MLP neurons of a small language model. Each row is named by its layer, matrix (up: input weights) and neuron, and shows model dimensions 48-175. Each number is 128 + 24 x the weight over its row's rms, rounded and kept within 0 to 255. Numbers have three digits each.
After each neuron's rows, "fires after" lists the tokens most often just before its 100 highest values on Wikipedia text that the model never trained on. A number after a token or word is its count.

L11.up423:167137145079142122100146158146109092112122139085152087198113092169109094136130114128140093145130142099128104140175134127151137182068137129124142109118119095085146116133111100126131146143090099074107115141154110099135143173158146152148133138139127177121138091106071135134129156123137142113130093095111141149104127154114132106167132124133128128101118134115123156149094142096118133099130
fires after: " It" 14, " This" 11, " it" 9, " is" 8, " was" 6, " which" 5

L4.up4:101073082153135191095131117118103148150112118071103166138146106121139090133100113090096129130145127147170126122150167110145103138183132135111092127092100098146105136129109131147091121117116179120117078097117131093153160145115146116114107118136151150103160136174117118139117139120140190118117107136104141112115117124140164158115110114135135092102120143104111176130134137169138156151137
fires after: " N" 13, " Moh" 10, " ar" 10, " St" 9, " h" 6, " R" 5

L4.up5:131147153132132154147142093116139177078149153141148161125079138094139098155106146108048162118094153123136167153110158116093140131106122132117125134075088139154125139118141083106130123165128123099119125167138141079151139156131102096134109117113101205125147127126120151136075119078166127170134142165129124151124140106157122130107074121164138148147119136116132154140125144091172100108141
fires after: " n" 15, " M" 10, " S" 8, " T" 7, " c" 7, " St" 6

L4.up621:166128171107115131095142143187134181141076087126134135124109126121160091146137130109125119149161176115129122151158137103132084109147156138135123157105110110095118124106114158129100121126124090122129149163163169071121168144094126145109144137163060129114134119117132131080117140092163141144112100114132123093111109091154126143103115149116114137106136156121139110135108149163112155130156
fires after: " l" 19, " L" 17, " h" 11, " Sh" 8, " R" 6

L5.up322:155105134133110112136050118105118099124105092109156122128142088147173115129161109124120101100166133135127109127115147115155123109111134100147120114142153106113150202151106135102115145113105138137132160133081074124142169085149121140136149115095123115141136135148155165150142110116148159118149105157131126114134082076136115138157112163139105127139108181134156101149122095145132083091149
fires after: " F" 13, " R" 12, " C" 7, " r" 7, " Franc" 6, "m" 6

L4.up311:147168160082114131123148109099124144143156129166146148119120154135123105160103133121140123118065153121085152083128133132135118094126102127161129097139143123137164121129145125171150171134148070107149168146159120145142109103091125103123103145149094109096121108095148119093122128124173120136096094123141132135181124141117161126066119150141133091134122100109111088165149140124160092164109
fires after: " L" 30, " sp" 7, " Sk" 7, " G" 7, " t" 6, " T" 5

L5.up195:103126127113152151124079085123123094143107112166151120171126140152170087104092106152114128150132135102117077122158130127128156114106119152116115125154108100152110139133115122120139140115175135141087145152103116121096098105105107114113114138120101100172118108149153139124099114093146139167139132148125146147086119088131150142157131139106157102100094153071100132128140104115040113138118
fires after: " h" 14, "h" 12, " c" 9, " H" 9, " C" 8, "H" 7

L4.up208:152120114132121139130093087094116130130119111143124133105150144165154136120135132157141164163146141101100160119150118097128129111118123184137112109149114085116134111126125135171115144147134153113130121094100109138142157126104169126139123130130135109137115148096129124114143112106130190149106120136121094139107105129080141184150145143143179167180120128114125067093083151167119137111167
fires after: " G" 16, " W" 11, " dr" 10, "w" 8, " w" 8, "W" 6

L4.up202:149094163075134166147121104122131130107098101112100121156143127121117088123141134168154109122130098181128151112093135129088144083097159152101131139169131113114104147138104123105103060132130138105134117108127138140114152109141135074139104110150168172135089128123145154122154098136112115130112133129092120114157149105103094097108125140123122166137116122141138114120132146092131106100132
fires after: "D" 14, " D" 14, " Phil" 7, "ov" 7, " d" 6, " Mar" 5

L4.up561:145108059110157122130125055113132111092129147158148115144172170136139160144157135116146099110146117117074123124115121112105102118176122117109156097130148170153158162127135118106095114143127116130117143156134152085106114124119139108127175133137116130124144105080119147118124153170110089141116090136172112075150191120126127132149136129167101130139165126113155109132117110141105133118115
fires after: " c" 13, " C" 10, " S" 8, " s" 8, "as" 7, " p" 6

L4.up400:150145154156062107112109145114100134172069134108151129127157097125132097083151146103140160116145142106167145111174132149152114145139169156120146167102124114141191136126117120117146127149135127151131095131165134118146090108143149144133140091132099110097086066153110115187131073118120150163171130123156124091123129080103101103104106135121111150127116125127149119149116105111112127135088
fires after: " J" 18, " H" 11, " K" 11, "K" 10

L5.up71:158120083129111152117099115091159156132127127097120159163144124186163098158148111103158136142119144093098152098135110115144136118117154104189114130130167108158137172136156129113146092183094143136146066142098102139117132143140176107121113094132113123134111153133118127135102145087132197141081121129102123117142115122125139147148151095111155135146204132148131135146129114131128123101125
fires after: "w" 27, " W" 24, " w" 14, " K" 7, " (" 4

L4.up122:143175139099106156131120133167087166151129115082152073149134094157115113170145095117092100131091079162125103149100121144150134139164171154098122140159114123128177140113108146157121155089150125135125110125142113112147127110167135118151116146117119136172130143136141124113116094112183154127109155154111142142125130113166128134137154133146128128115072132103138131126102139104129124100120
fires after: " P" 14, " p" 13, " S" 8, " C" 7, " v" 5, " ch" 4

L2.up92:108125102111131126119136111132120127145131093087127146112152117120087118158124134167131125182131126166090123116118164143129144101140146122125099162131127087159115131126115105113108137174138127152113129158138139121130174151104138119125134112133112125128121162072167106125132121167120109099159114152169129149101110125138110140113108153118141114165112165119153133106151154129109166128136
fires after: " |" 45, ";" 8, " in" 5, " a" 4, " was" 4

L4.up574:130118153125124162137095131154161131154139080164110107105136118116102112111154059102134116125168094104145060136110158098093113135151119112129122081114111110169133130114100169132107135137142170124143099144153117099149096151132131123150132140141164146133124120105109094157137143121161107106149081126094118118117186117196177142146187082131126135107150111153158130112148143133141130125138
fires after: " P" 28, "P" 10, "F" 10, " p" 8, " app" 5, " f" 4

L4.up701:120104134173115120107128133140119178173148109094110145147068160136153138157128088139123125135150159133105149136136102141110137170102110117099133150154132164115118115155150131115112105128146138144111132130112142131058113100141129111157130128156145106102136129122123142112143154133167106117104126083130106104151138141131176109133132133103159162181146135108150121098076150137163150101116
fires after: " M" 20, " comm" 10, " constit" 7, " exper" 7, " Comm" 7, " Mar" 6

L5.up501:110154148110121144117106113144140135114146145146129157112128112119137123090164074134146152127148148090124119144112135164096104154143123134127098164124136116112075115123101120183143084154115108158087111086171133115106152116128155174164164150128119117158136113133108119163105113150138126147140131141133139178109138125148101134102129138135130130130144073130084156114099123127143150148117
fires after: " b" 11, "B" 9, " Wh" 9, "H" 8, " H" 7, "us" 6

L5.up413:153145111156085158113130155121157134113120152112135095097147159156146088147150101125099147111094118120188185135156133134102141171134152175117120088109117153132152107122187126139127207153110099098124133132111139092114126115098137147102105123144159123113153092088099119166130113096112113166123100135103129111159102112164094134121156135101155112111187137153132151123090129092150137146141
fires after: " K" 15, " L" 14, "K" 8, " W" 6, " trans" 5, " do" 5

L14.up682:117105162139116168154099158083121126116161143112129078182143091152153079107151091117101105157146118102151139148105142122115113125124077148132118129137138158143110127115128102134129127125144170124157155098092137096163154153118107144135117123105102119111156104118107069151149126146128150165145157100183088145123104158085082153136111124118144152128143135125141082117160127141169143142079
fires after: " M" 19, " 1" 11, " B" 10, " G" 7, " St" 5, " T" 4

L11.up437:170139142106100172160108111133138130119167140120141102112156133137085149140090154097134148109111120111111123140103117130128159102119167138129108138112098121160124110118154130120117138125123154110159128129209118081131129105072127120145153107049105141162116117144108149112143150128098167121165142118128122127112082153105126145147102135112159117110095109131161122160104122108127133134093
fires after: " W" 36, " w" 18, "f" 5, " f" 5, "b" 5

L10.up97:167169119136102175128124144175164128105176124130084081126093102090181083142172156138132077150164135135134143080097112145120154074169115141139148120161106123133091134099162092091116101169129150143127133130153117117105146135130105146083145111122091168107141116112127138151143102142125127099154136144147117156169156140137128159084097120110134087134128151125149150163133124103121112118123
fires after: " L" 20, " C" 15, " M" 13, " W" 9, " D" 9, " S" 7

L4.up50:125149153107104141136113111099136104098129125109129133130122114148122132135157107140146105093097134126080131176129150148109120154122162139127094136149092135139132122114123148148160111119163126127129121101126087109131127161176144127095096088107099132179125124128113108100090168124111147139105129143101105140059122160175170135153163131119135139171125118149123095100170135142118153171143
fires after: " w" 17, "ome" 8, " W" 7, " f" 7, "et" 6, " red" 5

L4.up307:159128136108134119170128127142106171167096106133139168132106099049142100117150150161144134108101113136114107104170123127105126101135137156081107127166097149128090162131126141121132166162142118091122166102126117118131095137135133092112151081134114124134137137129137143149131132085138144079111120123158186149137105141159136130153108149111111150125095142101170118170099094129160143139122
fires after: " |" 34, "|" 11, " c" 5, " C" 5

L5.up226:099147103147091152135103124111132161112128157100130138126133096132134125167123089145125124110088139152146102144119129116110104129157108133151152157096136111147087131111130164120137142154110146080116148124157151147089158107115146144130142122144136115126048125122164155087125157162114154162184139149105107118136112067147135086138094139094091159129123166100090108120110132098113132133134
fires after: " c" 16, " G" 11, " g" 10, " sh" 8, " h" 7, "G" 6

L2.up461:129157113142132118144114124133108089147160104105128131152122120146173122146180119101115078096091156110138161135108108121160098138135129155116104130160143125076129144163118090129099126132107150130108133134093124126130142144134148135131158104146141140123101113120124168154091187072114103124147120116162141131140134124155124128144099160125158148096134103171134098118117129181120105104090
fires after: " had" 21, " is" 10, " was" 7, " have" 7, " has" 6

L5.up716:139127136158082131126098108113126106167121120134168153168142134150125150128137123126158160140142157074140090125115163149096140108172105152123121157106110078113122117103136153130112086100134102153176093101111128106153126133157123101120170144159118160164143120095153135157122128119082109130103150136139144124100141178074086125175120104110163115119114143098124176117139137114111122147104
fires after: " H" 20, " Y" 14, " A" 6, " h" 6, " the" 4, " a" 4

L4.up138:104114146100127138115129148141148127138084127132143129101161127163109117155102090138174145143098151123109096118154139185134146153133101097152130108113107147116137091103127153107111153135120131121111161124110139087109150173149148121149128127119156124130147121163160136134124107111096109156123106106130124142129146118129151103123156095120092139141160176113113118100103136083122161134131
fires after: " w" 18, " W" 12, " h" 8, " g" 8, " fl" 7, " L" 6

L4.up631:082118113108104158130118106180133115123114134132139146130112140140124114153148096157175128119144102141106100114154114156141129115142146108128105092178143115134073111132143122108102174127099118143137147115098129134146138170140104100172119111153131139141121128126134133158148120142140172123103152173138137090122119089139147129134131138082118140112176123113147104145139103104134123124084
fires after: " h" 18, " R" 17, " H" 15, " Ch" 13, " r" 11, "H" 5

L4.up83:116108163107133165094141114148098136129135104137122083162135107139139130142149149135152157080109113147109087141073135120144113101129073124142078114143125152139111164132112110134129167136131127163137095098124125161112131136111178122126172085106129116156150095131122115158125135073139145129103113110137103118109085115139140151176175105203140141084089113119198136134140129121149085090150
fires after: " G" 20, " F" 17, " f" 14, " R" 9, " V" 7, " C" 6

L4.up497:110107144144127130138132109139148137166127106138138113118082140133172135129123140115136158113156094093142132112132088159099089110148131125105079108109114181148124149131114149123076138107103134133101124157101120124138141130066149173195181164111135160136081128136121179119176131124129169101148116123169089167084122142120139139134125103140146134111128122140133088176099098143127137156140
fires after: " F" 24, "w" 13, "f" 10, "W" 8, " f" 5

L3.up207:118133099132142159134166140143117159125094167161139096150170180151140102134127172119127136112098141156144150118108128173138147120174118156171118116113117115149110133086160156121130117111081083103137157128117085157124133115120083136104138141162119136134122151124137135124104141108137178116120135135123139149142118116069134105110110107109085098169138173144118089118137143105139094108127
fires after: "\n" 26, " C" 21, " c" 11, " D" 5, " \"" 4

L5.up100:150122140135092173131114152128121111138158065102107155091206148130122129150180124133096139150134144122170124126117148130132122150117137157144126158141123097139134136130099149144156157138123123161095103085121124112102093088111107155117121104127135140121107093110084131126139108112135172153140156140140103088151127102072117122127114144148099106151093136111151100116140162114163124161142
fires after: " L" 15, " Wh" 12, " V" 9, " f" 8, " W" 7, " v" 5

L11.up562:121155112099159167121151088171142200149082073122162104154144153140086102131113066138158104129117112144094137131134125147150127119130083123084119185163143129094126131111129110188132110145092118132132112176095114132131113171142132135137120123088114088156123099144159103145158128101139116167128133160148126163131128137129151146150088136085099147127101138081127121133120094142130097097108
fires after: " |" 31, " H" 13, "|" 13

L4.up363:155129117083107150181115099116099087142117122123120105134148093136103133146115148135124130157109123151138123119134116103113193127119120116152109146198113146149149151135130128104100199151139138162139082117099129102155147114127162113139124134160098150094127106147146118117094144086156117110145119152130137132114160107160118143154164089119107142114128098143128098117129108077152101108102
fires after: " p" 21, " P" 13, " K" 10, "P" 7, " s" 6

L4.up269:166129162047160139127141128123162131121141128129110155145134133120134104126113123118148126156130136086139125130111134118115117134112128131111153106127123134107124086131150097150150139105111140140130142134163129126098094110178130142114087081158114140095143092135105115136132091101103122136144116105180146113135112080069148163124078154159129093144112134148108160094166120134164109139159
fires after: " N" 18, " G" 13, " T" 12, " sc" 6, " comp" 5, "T" 5

L5.up264:103129136169144154126133088112130118090131071123125156122094110135174137129125104100060137078127119085154169155122169148111125114117136148157109125150150111099130129092125107142143130142119114112111133174131166103153114135123114126158140133161099122153147123076117115119120139125157111140135138135112129131132104099108136184099157112143122161129147096148119107191122145129145119120109
fires after: " Ad" 17, " G" 11, " F" 11, " D" 10, "F" 7, " E" 5

L4.up91:102190151144162139123089092118155142127114090145140104129129098169128115122117116136151126115079148117154157126122108099103119139122102136172100177077101107130085124137142080131134148145088158138087105137126109105098132143153158125105125095107178103177113120122159091099160161101132191139163091144119097119125099146141176143081114089142092144138136119132117106122136193108141130171093
fires after: " w" 18, " L" 12, " T" 12, " W" 10, " K" 9, " sp" 5

L4.up747:113108103138113106151108153123149127153183116109126119120143075126145087139170109148112083094134119090146174106111157096146179139148133140144134160141105111142107153089145141143135149127117152125082118136121143123118108148141164128133129144132143098163125135124097093136157155145085152170118140156159137126104112127158139079166166143142121138122170123144181112145157100135170098093104
fires after: " G" 38, " g" 10, " Mar" 7, " M" 5, " m" 5

L4.up765:151160106182123110127168131147163122118105096124145146112154103165131171155123119152106160089148135086162151084107098133127129098127075160095124169114127127131148147113117067130131165142123175168156179102125120152145126086120155082187122120133082127102086122135136143079129126142145155135105160127093135118102126143099142136148116120134124131125136109132128120091149115111117144126123
fires after: " L" 20, " G" 15, " W" 9, " w" 6, " Wh" 5, "ive," 5

L4.up391:152152103099134117124125156127159095143079112170144162139137084121109115098147166135126136141102146149107159130113174148160153108140110098128124151155098138165126087119123106171068149126133132141154171136071145126134089117125136157150084139176139134120167127102099104153138145095109128090125114172136105138078101069123111125175171140124130119135149113163106165147117113097114140099144
fires after: " G" 13, " L" 12, " Z" 10, " K" 9, " l" 8, "′" 4

L7.up657:080116133123123103121113166169118144115125091132159080171121111110126110137125096120166147106151086107143169150137151136181131190169122134114105152144145130116141128165111091134138186119143105126158106084159136135109105120084120159122114141097106088135115124198184111152125134119135116127126092161116129154110168142097158108127131145108133120085122141154152109138141101136120134141117
fires after: " B" 15, " L" 9, " h" 7, " N" 7, " H" 7, " G" 6

L4.up347:112155092151122139105103132105116198149116109108200129131145119104155093118184148141155122180146145160128182119121135130119132124134114110133093133149108128107121100128143149078121137106123147157117123128157151137095145145110139135201136144096161100176122106117164133132111065101134118138121112145112127127163123089114130158115139158102164133125106158122137171150137080153104176148112
fires after: " Col" 18, " H" 12, " R" 9, " Br" 8, " G" 4

L2.up448:123138115111080132124115137139104161137192118116146128099152127139117114116146168125109138146139165131098133110108115177169128168108120121100126099167127100117121115132150150141106136134119124104103088133143090131125119168117157117087153116163109111140091132181160094138135110112118108132145156139148119139165135095138131136090104106114140113169095175086166138137099180146147170147162
fires after: "\n" 40, " |" 9, "|" 6, "===" 4

L10.up239:164124138088108146123109165164153156113124083130146114104145144166154116130141132142128119138120116148161150129195083143119157147110132133112118159140100136143114129151137112136116135137124080095124134138109126098131101106108122152161136142104122107168120157162146158082148074130102134137101145127113142104109092127129114172150117151122127139151130118109135111198107091097117118136088
fires after: " R" 24, "a" 13, " H" 8, " L" 7, " Wh" 5, "ne" 4

L5.up640:121124126129098148103174144129135135152143121147149134173075127181141128139148100111127167108164138163116103099158146098086128114145107155175119141189145125116130134153135127168098103134126139110164109152128104191141170113106105115120093119123138185122130081155120123129129135113088120120106087107132125089080123153145133157128130139124131094153122101154119124129090155106125133134126
fires after: " Go" 21, " B" 15, " p" 5, " b" 4, " Br" 4, " P" 4

L10.up435:145123125115120168134088123115185131133059117134172143124130110131129148128124169200103119121130130124119102157104132153150088163137129151147132130108113117162164130122145150145122154124121142138096165102124126130087105123141151151075161118129196182142144127118138141168127134152113147061135113113159114096146159125113103120072137108146156117096112111132088132155162142155094111141114
fires after: "\n" 32, "′" 20, "é" 5

L7.up651:110112154106124151155127134170143112094150151152109148117119107128124139134133157168125134144116117091118121136152120128153139125151158137125112107106115145133145143149092092136110150116131123123134115176097151155117110066125132120118118130122111099130155126093134094127122131169150137082075124150139145164045137122150093132130092164146112146137089118120152134158147117046138104048121
fires after: " m" 17, " S" 13, " s" 10, "s" 5, " G" 5

L2.up285:110137129141098116122182113175138131132108133170122160183162169107131108084134171114134124129070146119114111165116072136143103146140107123129130121111134134110166133121127106155114127093136147144141110168122121129182128131172111105114097170130108139114107116144107089163132112121145108142087168136193108169115170150092129129108124099095106129136175121123099132145127108184131102107111
fires after: "\n" 71, " \"" 6, " the" 4

L4.up131:144154132141152136104087106132139157141089150151117155139108106113161127114136135122114112124087143098110098119097120136131118126166147115132149129167109121145142142172115092117123163163125107130152090131147110136127135099096091106086149113124114115116135157121175116151170115086088150128096125136123151163123117161108101126166086104121086105132100093110115146138121138106129080107097
fires after: " c" 16, " C" 15, " w" 8, " l" 7, " b" 7, " P" 6

L4.up215:089170154133154158072131129122125127111131104104086180135135107150184162134112120102120152130138128116123141119142148123164131072120100091107110124123073126105151131099120101151136145126167131179135090130130115124123115116122161139101133102093122137174151130131120175120110070140109180149111109105087159131100096136128150124133150119142090150166102146160145098095078122125133126124121
fires after: " L" 21, " dec" 11, " G" 9, " l" 6, " w" 4, " Sch" 4

L2.up36:115128133133144117151097127110084133134144092079103160165129073122121113109106135150167118114100141130113141097113113155137177156140134109143130111140157180120127118147150140134093126122159141139163120135149096142124125151130133179094146074149076128128099112160113112191093093123106168124129158089118151131134160096174122093117171143168122137123151127135131109147157147169133134098105
fires after: "\n" 43, " |" 30, " League" 4

L5.up381:123104149118134165112105111110140130131116101151132136165169098137184110170142094149097148092162137139132116131135138133097124092197163147131103120134124122171149087152140156135119121142129143115118123126142135182148089158169105157137137140117143151184080141127129106126131129134135144146138092126111157154103073124170118108126107123130172106124138075116110092094145103139126082103193
fires after: " p" 26, " P" 10, " Ch" 8, " ch" 7

L4.up417:123150121083113193163112104135113136135119135155095137145164118102090129118141097135092149148097135185139135112090093112125113165179136131107173141102074118150136153099120171132125120153162112162144121124137090140145157129136136096166093145136113145111152118130143158121144136139121124127153089122160141140122129120083124095074150093125113164113107118092088111114101152142152127141138
fires after: " d" 22, " c" 14, " tr" 8, " D" 5, " s" 5, " an" 5

L4.up552:133100140107127112130106122102144110127120155099143129139189118170193134112119135119133108104113178172101144122107120147121100131161115171140108126048139127140137148134119151137112135129146102154114175084084116140126125127104125107099124122109162098126115115130162113087170141082120156146106107145151165098157119086129134158116112136147143098122144144119098128155133127134154135085121
fires after: " G" 31, " d" 21, " h" 10, " D" 7, " g" 5

L5.up471:116123121102085145126143089123105156136152152134102105175124098135130116130132118120149172130109109082172121147123106144106126139151167111167153101138173127120142138116105139150123167140092136125129145161105096177076115095139122134140151128121097179099138118051108153125138109127131135168068139118108185159137134174156113160146119135109105088118144138127103123138118165118157139100108
fires after: " S" 21, " H" 9, " A" 6, " Al" 6, " s" 5, " m" 5

L4.up501:168092156127099115130124129119159117144068090130113125156167117131134130126129121128132096092113138105146153162093148141112171138136151134140118142128142097138119079098109072120090095110109136121127156112127159159160127122114104109111097147119119172128141157098110117088112153102111089139135144098086142164142172144110148111141166142169123124121177119152128143161137128115134140083135
fires after: " f" 16, " F" 13, " ref" 6, "F" 5, " l" 5, " L" 5

L4.up562:131131140161102117142103136162159108090167132149086123154101131069123104106123148116129135135169154128115184141112145115127131151143118125129108152123153117117109112164090129139137119076140170137162105173124104124122145150139144099098123127112155115102134109095121122117119130151117112141109111174132104132063167106185142121155107144147116128208128141130121113143126164095132108122118
fires after: " S" 15, " M" 14, " P" 13, " p" 9, " s" 7, " Att" 4

L10.up494:147119167116136135132123129132150108118120125123139167174135139157158122116136107152130135117119138122144120161142100096138139158089097120151158087125111127116120131142133144128161126130117148108131129110128100132145146108136156139133107092108125101098095104105125128129138083124145129134107123082170107132104089127176155150088143158157159177115094182138156107138162099177089124143103
fires after: "i" 23, "u" 9, "om" 7, " Gu" 6, "m" 6, "ri" 5

L11.up510:090117135111126148145160084133138132153153110115125126141105117135095125165137147101103091118079152146077119190095135140146143114159130110137057121108103087169113130117140111094150127139150141125099133104100104139101083162150154083151122106165136144167078104145153126175161118124121143096142143181132119161091101131127122157108080087123157164121152125137093144146129102147099130134143
fires after: "°" 24, " |" 20, ";" 17, ":" 4, " 0;" 4

L4.up398:149117142147083099151104111135087127124126138126150120141099106120121140106134124154127105162118170144101127105112095101165123135103117120122128140164099122142076098149110155099119167168084094143176122128129127142121212117082148127124090113106133126092114114141148151119118117119123154130135115111119126118144093120107175094129123152131130150092097174084128088112150111126110159152132
fires after: " G" 13, " Col" 10, " Gl" 8, " d" 7, " Phil" 7, "l" 7

L4.up462:139126122137108136144115090094070140115101085154122122117111099105136150142132127134154154097115103120148104136074150095113124126148116165144138105096129159149102148097125125143163186139150071150123093093100086115127096125107156111139178092120183158103131138150160159145146128150155106130145161094095155163165147100145178115109127105134155137085116154120119151143080100143097152115144
fires after: " c" 15, " K" 14, " G" 12, " k" 9, " p" 9

L11.up254:116140160137098138121107058110107135097111142108150137162125144098144113165138099140138107103116130115143169135165135165136134151132136106148086176171160114146114137140156117151130068134125152164164124108173110131142195184128130147112104121116138126135126119104108125117116131129104134085141121129128118125097159163120151119144154109119092149070119105128154162136117130106104186161130
fires after: " |" 42, " W" 10, " B" 6, " 196" 5, ";" 4, " 197" 4

L4.up551:147128130141136141136131105107132125101161139114129107133127150113116165136157132151152129119152131099159106120152118124131121123173149125133121130127144123161127155183175114105110129115184084114176159123104105151090127137150162085140136140125116124096150089127118145089123137102135145133076081128113160097123141116148099110128136134109117097101172169105110094115113116141138107102107
fires after: " k" 15, " K" 12, " S" 8, " H" 7, " squ" 5, " C" 5

L4.up429:164118145132121143139108075134151123158087130147145123144132143156150144134140115113109121100150119169146088143114177112151113203104100162129148093117144133093149121122107135086161121102144125169080137143130132146130151133121146118151177102100122122156119104109125143135146147116138157046124110098149174128114094109149153144141138144130148117132135097147137082158100171105147122107115
fires after: " f" 20, " F" 15, "f" 11, "F" 8, " R" 5

L5.up24:146155119138110130134117152099119146146114114085129167110070102122109159150101129121134117126093119160146152166122133130126118136141143134141097150099110098131147154148176178146101131099152129141098095097150137124111130128126160104157116120163122132162160090128148117124141150111120124160146064132119083128183112133123140105149125131123134108120129123142176137134106114102171138154102
fires after: " w" 14, " fl" 14, " L" 9, " W" 6, " h" 6, " comm" 5

L2.up573:114162102156074092121109128133087102143137128172124164146099104109120077103136094179099104113120131171079139128077151119146075160111157108170124132134152097105117115113153107097135108139145132116110149139136112153091133136141132150125156129127115119131099084142150112140126145114118156074118162116107132168079147102132157126104133164147122135126103135115145114130151131208101133163113
fires after: " |" 26, " Go" 20, "\n" 8, "|" 5, "===" 4, "ian" 4

L4.up13:128125091122126202091138116102144140135151127092126115072112110097130116142151134124122143146110143173158161127119115138143110121125147118110113144138102087102131104149143121073139127133106126130092087122158155154162134107141163106152123110130147144148125085094129092165126131120120160101118142161096152129107137129118113120130121169125136078155114135077083152114096155159098169170055
fires after: " H" 19, " h" 9, " E" 9, "S" 9, "H" 7

L4.up544:137137135140114154139149083162088088068135167130135122148115180154119114176131120134134122160097124128111135145166130112134181073120103110133108120148123143104155142162134108117107116119114092126161109165119054131164163089146099106174139133115156162136115109113140100171149108125130109160063114144147178123113119116161127097139126140128113133169141154123150102140118161128114129155103
fires after: " M" 13, " B" 13, " s" 9, " S" 9, " R" 5, " C" 5

L4.up553:131098143090092114106119137136159119121132105114154154135118137111137122154142178107108149109135127146077096140121108167099096109134123163140128095147126147130081095159078131133102104169169157157184137110109138112093180104091121109106098146145116155096146118102148131090124164175106137102148132111092131114104131106139086152076111148114111093175151141152138199147143112125165162158113
fires after: " M" 20, " d" 18, " m" 15, " o" 7, " h" 7

L4.up658:095113122151118174116154147149135157144142122100132132096142087151129108146132139135149140152111128150102105149162119104136139137151115119124134107148157156192077110079101105066124129182105127163105087139135114141144091133118116096152095105127101135119097112118124117112129110136094113139157094151155141140156128111098165130140139168144157107114130137080114151133134106125125135076147
fires after: "\n" 28, " rece" 9, " th" 7, "w" 5, " T" 5

L4.up262:125140172093109148142115092158149133133157114136123108176180104136164124111134162134117111129091121138135150107106139079111116090129087153096100053170147129119142105130116149110131122160129191132116167150131162171117138087195131117157120099107129124097171148114141164141116125111104115097122108100163097103125146138150145118125164132124135091137116111121118103145114138151094142106122
fires after: " m" 21, " M" 17, "m" 13

L4.up52:140163125127112105110133129145117156184155138132156134110155104119158145088129130123106137106092173131144160135114141098106146113136152143166146181121114098149158142126114141133127154121128115125129150134116141132109114110130122145122108125080158135107135126120131132115167095133129083142125062112123119163104109088079126145127155134145076096143126129145152116119161139184122138120148
fires after: " V" 20, " G" 15, " v" 13, " att" 6, " D" 6

L4.up217:082115105146144138116103116120150115103163090133133100121195105147149141168123133096130132109105123114093149146160122136114121135143152120115145073155139141117097144118118139103124135095116131117152151118140110115125117153160162170129125100120105167165133136107179159169117134159110129141137146129121116067150142134136137128115124137121086127119155107149150101129130126142100166101132
fires after: "S" 19, " s" 15, " S" 8, " \"S" 7, " K" 7

L10.up414:121134151101099121097050135133126092139140115175178112127156119118143113134124101142172103100140120140138109131130143133134114100103143093151150129113083160148115118141132124136153101127148119100133149101127108106112112176113102137093145145161108104118143128124161067139147136163117154137125116137146143200134110161114081105126113103098097132183131109160148119144114158173106147120120
fires after: " |" 26, " sing" 7, "im" 7, "oub" 6, " sl" 4, " the" 4

L5.up750:127132127135110179112173129139143123108092127136169160164118134092181128121137134121120098111152100101179133136083073109136136167140099115141117133079137151149115080126127124116097109059121104116102111145148103123167137140095138114145140139121133170146160099084126157150137144139085113101125128097131141157141135100111130143192164159127089102133146134154110110154093126112140140132158
fires after: " F" 24, " V" 14, " f" 9, " v" 9, " l" 5, " re" 4

L4.up729:116113142121089143106095127153127142090131086171101098161133157164128094089114119122154119141081074120096125108147123141086135149136112105172118167151130112165136140126211142119132148166097124135126084091200104110107138140146116166120124106143146126134125119143136146154112110105119143129092137139158136145157149127142131111140121106146106105098179131171155099115136137132127109129109
fires after: " R" 17, " V" 10, " r" 6, " W" 6, " T" 6, " B" 5

L15.up431:090158150117060131137127077152142144121145126149141105135117125105078139121145161104119104126106135132091141144119156163124180104140103097136124161119086161127183094102129102096138094140103082107154089124125125152140159190140150170134108108148101063143106073120115125126122094133117161121117172122145160136113123126142160113156111104124132114134137127114142139150117158142108147136132
fires after: " |" 56, "\n" 8

L4.up526:125135131115112133159071116119120081110121133142176114124155132127102110090116119131125180150100098079090157103077157074129103136140101112109089143141148136153137116112134117148138147146102160102107163142139133125125093156132106086158113134138160125135186131122094114145132165117102128124118112112119152135132134148126180116109152104176153141104084147126120154116107129138120159122123
fires after: " G" 20, " P" 13, " app" 8, "og" 4, " p" 4, " K" 4

L4.up749:189151118110103148160121125147143115111156104140145126179119126091141129101099144102156146073120162140103108196140149144115124150115140110112107116109154125143141117163114122057127069158115090133128129114130147149124200156129106131123129180125122111110171153093111150136170162117108138120158120095137090102142110184104119129109118159122119117139141130128137119157178109146112133131150
fires after: " D" 21, " m" 8, "D" 8, " R" 8, " d" 8

L5.up539:125106125175091115114127108100121172151166123127135088124093131133143123150153145140155120144127140148127111142141134153127121153115127116121162162146142128135110135143131154120117156134170108126162097092093097133100120121112152140158091158174092092146141097138107162149124151091183132125151169112090116121130134141085125137104112152099142117114113135123138110166111107130168143145106
fires after: " Cro" 13, " H" 12, " comm" 10, "he" 8, " Comm" 8, " Arm" 5